config = dict(
    init_std_qkv=0.0336,
    warmup_steps=200,
    final_lr_fraction=0.1,
)
MLP neurons of a small language model. Each row is named by its layer, matrix (up: input weights) and neuron, and shows model dimensions 64-159. Each number is 128 + 24 x the weight over its row's rms, rounded and kept within 0 to 255. Numbers have three digits each.
After each neuron's rows, "fires after" lists the tokens most often just before its 100 highest values on Wikipedia text that the model never trained on.

L6.up224:150130124129122112128150141101100139158143166151093114155146108116101156136120143132092061109104127135116100130131131083130116133141124132107105116113112150152131083165138128133127133121186083167164132132129132134156086132138162087118151138081175112132161076112126139111134135132111170098
fires after: "2", " V", " ", " R", " O"

L7.up201:109097077136148139164121141112132109165144130137149069123107087135120134130163146128127128158078126138118113082099165114122136145140137204120136152116162151125139132131125154108123134138167101149120169112112117153086128137100163145123108128127128099124120105129110144131060137104079098123
fires after: "\n", ".", "W", "ec"

L8.up569:082062164127100125115161160142117134111115142082168109110120066123095111143138141131130127085145125112109132166160143158189150165126152080083136054152147164103128140145112132118143144152090131119122157140141114135132125084107109124147154172126134142102132121102112171130128126135110175113
fires after: " (", " \"", ".", "-"

L4.up312:125148108083091138101103131130114147164112117133130125127102121100134136123164071137126122164143126146116082126118139174085161083144111119146131137155134119145104130169124153140156140143145112152121116128112147087142143106125151142139098142128123098136131118118120066186116137101078157116
fires after: "\n", "==", " ==", " of"

L6.up186:134094129159100104110130135121137150155065142097139204165107182097147145140108134127109108087118117071125115150104127152136149141138128114130114139121122143167088133149153099070150171084119119159113119130117143115117129152226122112137108103125121157117124098165120161147121133140118082132
fires after: " L", " O", " J", " K", " U", " W"

L6.up316:133081113129114129158123120133161123129142126152140122111092077110104099154133125134134120129099138135080081095071141126135165144127112139113095114135173136143118137138110170095123140122122123091161142101148123139121126126109139100139151101105132220141095104124145146131062128148070136106
fires after: ".", "\n", "W", " F", "=="

L11.up113:127141139143121154111123156104131112175139121118146100107139138167095125088107130100154134109135150121104105146180148098126143104107169138134118136134108151131115115113106081098126089149145114098086168146103123150092130137153101158136129162102165147108101103123112121126110130105117123138
fires after: "==", ".", "\n", "-"

L4.up567:141152096093124133131097143107127117163134131121136132116153129122141156060159099134146170151124109129096113107085158187102131074162137114166127136118131108146092141124117149132146155142140161158127128110119133126095147151132137143100089170130131127117180160111119157157083141134076135120
fires after: "===", "==", " ==", " ==="

L6.up319:136118153137133147126135090115131138120118156103123148146139109061082143132093124153104116110140138106142137137162140106150110124119158087143102149155117123096090147137148133047151138135106121166120139168117128150105124129156138129097122183132123129140117063147145139153126124131092149093
fires after: " P", " L", " W", "P", " K"

L6.up577:114101091135087152086171121118151103116110121152134128099143150141092132111139134087101113145069145114108122123134138150144146145136089137110075137191123127136120094126155094122133131115108124113103121150110177090104084161180102113120123134128131148186110130139162128139125149130112119089
fires after: " h", " L", " o", " O", "S", "H"

L8.up306:112160121115112126117119067137089159160133138150125119150164157164128122123104119128122143090084151126117114155101082098160116113143131143120182152153087122125097071113134115091129115154186125125148127185141115116157127147131102101138184130149111127149154105119093174129139128139116159185
fires after: " ", "2", "1", "3"

L6.up519:123115140123128121092147114093143160138118174098132131146096147150135160140121122153106110146125122129119155107141102147122141125177091083101103132181117157170099122154118114121147178077124168146126102126050136143124118142176092144102140118181123161094140093121112159118131152108135104127
fires after: " F", " W", " R", " L", " Sw"

L11.up16:113183167150103119148129117103120120131141167130163125100172138127141099133170110085114118104165147095155180118100136138116096134124126129163131152171148117145165114140124155116107129134152160138109191134166118146145094101111132156133135141114158138096121124108082101124127134117068124166
fires after: " ", "\n", "-", " \""

L9.up400:092109108113131147125095169144084094148139142116115137129143160104125135120140128152100080112107119163123119099172175139113155121161133118129153124139176157145099110129133142103104175056121120139137113126130145130141126130144147134086127090146135164094131122079093144141117155081156115125
fires after: " F", " T", " E", " W", " Fre"

L3.up519:163064133158104130141156184135129132105153122142132118117111140119132144103164119118157142160061137118128155134101139073091129114129069121114087107123153149105165122134076109144137119130102112138164137127145121101111104130199145114089139184109144142143122109133114133119161110108087123129
fires after: " ", " Votes", " %", "%", " Party", " Candidate"

L4.up19:155124111147111077169093106127136132180145113138147110134171139156150087202136113116128115120113117118150113127149118134122128156106134119121105128109134154105084128113166124149102128176185102112161136171114151125160133094117119145114149107137105094132143078110182142122113116131139166134
fires after: "1", " h", "3", " c", " al"

L6.up432:145147153130128138114133170166097124133111106099139163126122120093129151118168140148105063105141136136119118122139173122135127084130109103120090162145119128160127103156153136138149132113128124121093116154128166109105136125147168120149113130127101136120130086148145131135064128095138124141
fires after: " O", " G", " v", " J", " D", " o"

L7.up156:101060132155132131087122136128128161134089132137118119119128174114098106112136099149160170082131165156076121143180098178159118160144131084115090090104086141131122093119156124120154115128111134114107168172118154121138121098098138155138136153117112121114093136115125134142092112108114126117
fires after: ".", "\n", " (", "===", " \"", " the"

L3.up247:172119114106105115148106145149130125174119147121085130144134170108105153126139138098125147140139124134099116138161153154114129089158120098123134073155162134141100143125107199143143152164150138112153108123104137126081170133074130150121140145119103115069179139100118154107121094133136153112
fires after: "==", "===", " ==", " ==="

L6.up83:154086150180102121119123157158100138076122100135152144125133128100119141118140131096137135135133150178109116141157173103110132105105103119169112082098120111131157113121068125116127159147074128127119152130127128127156118141104107134084143135147111154146113154133115105141074119104111161100
fires after: "\n", " Candidate", " Title", " Votes", " Date", " Team"

L7.up575:131148092103138122105143115170103144148150134142133135120109157155140131078132137045130107123105136158116146126140168089134138101113147110114127161144132110153096128114127144141131112126158111129133183182113174120130140151139133136090156108123099123166153151121119153140104164112123141181
fires after: "0", " ", "ab", "1", "b", "2"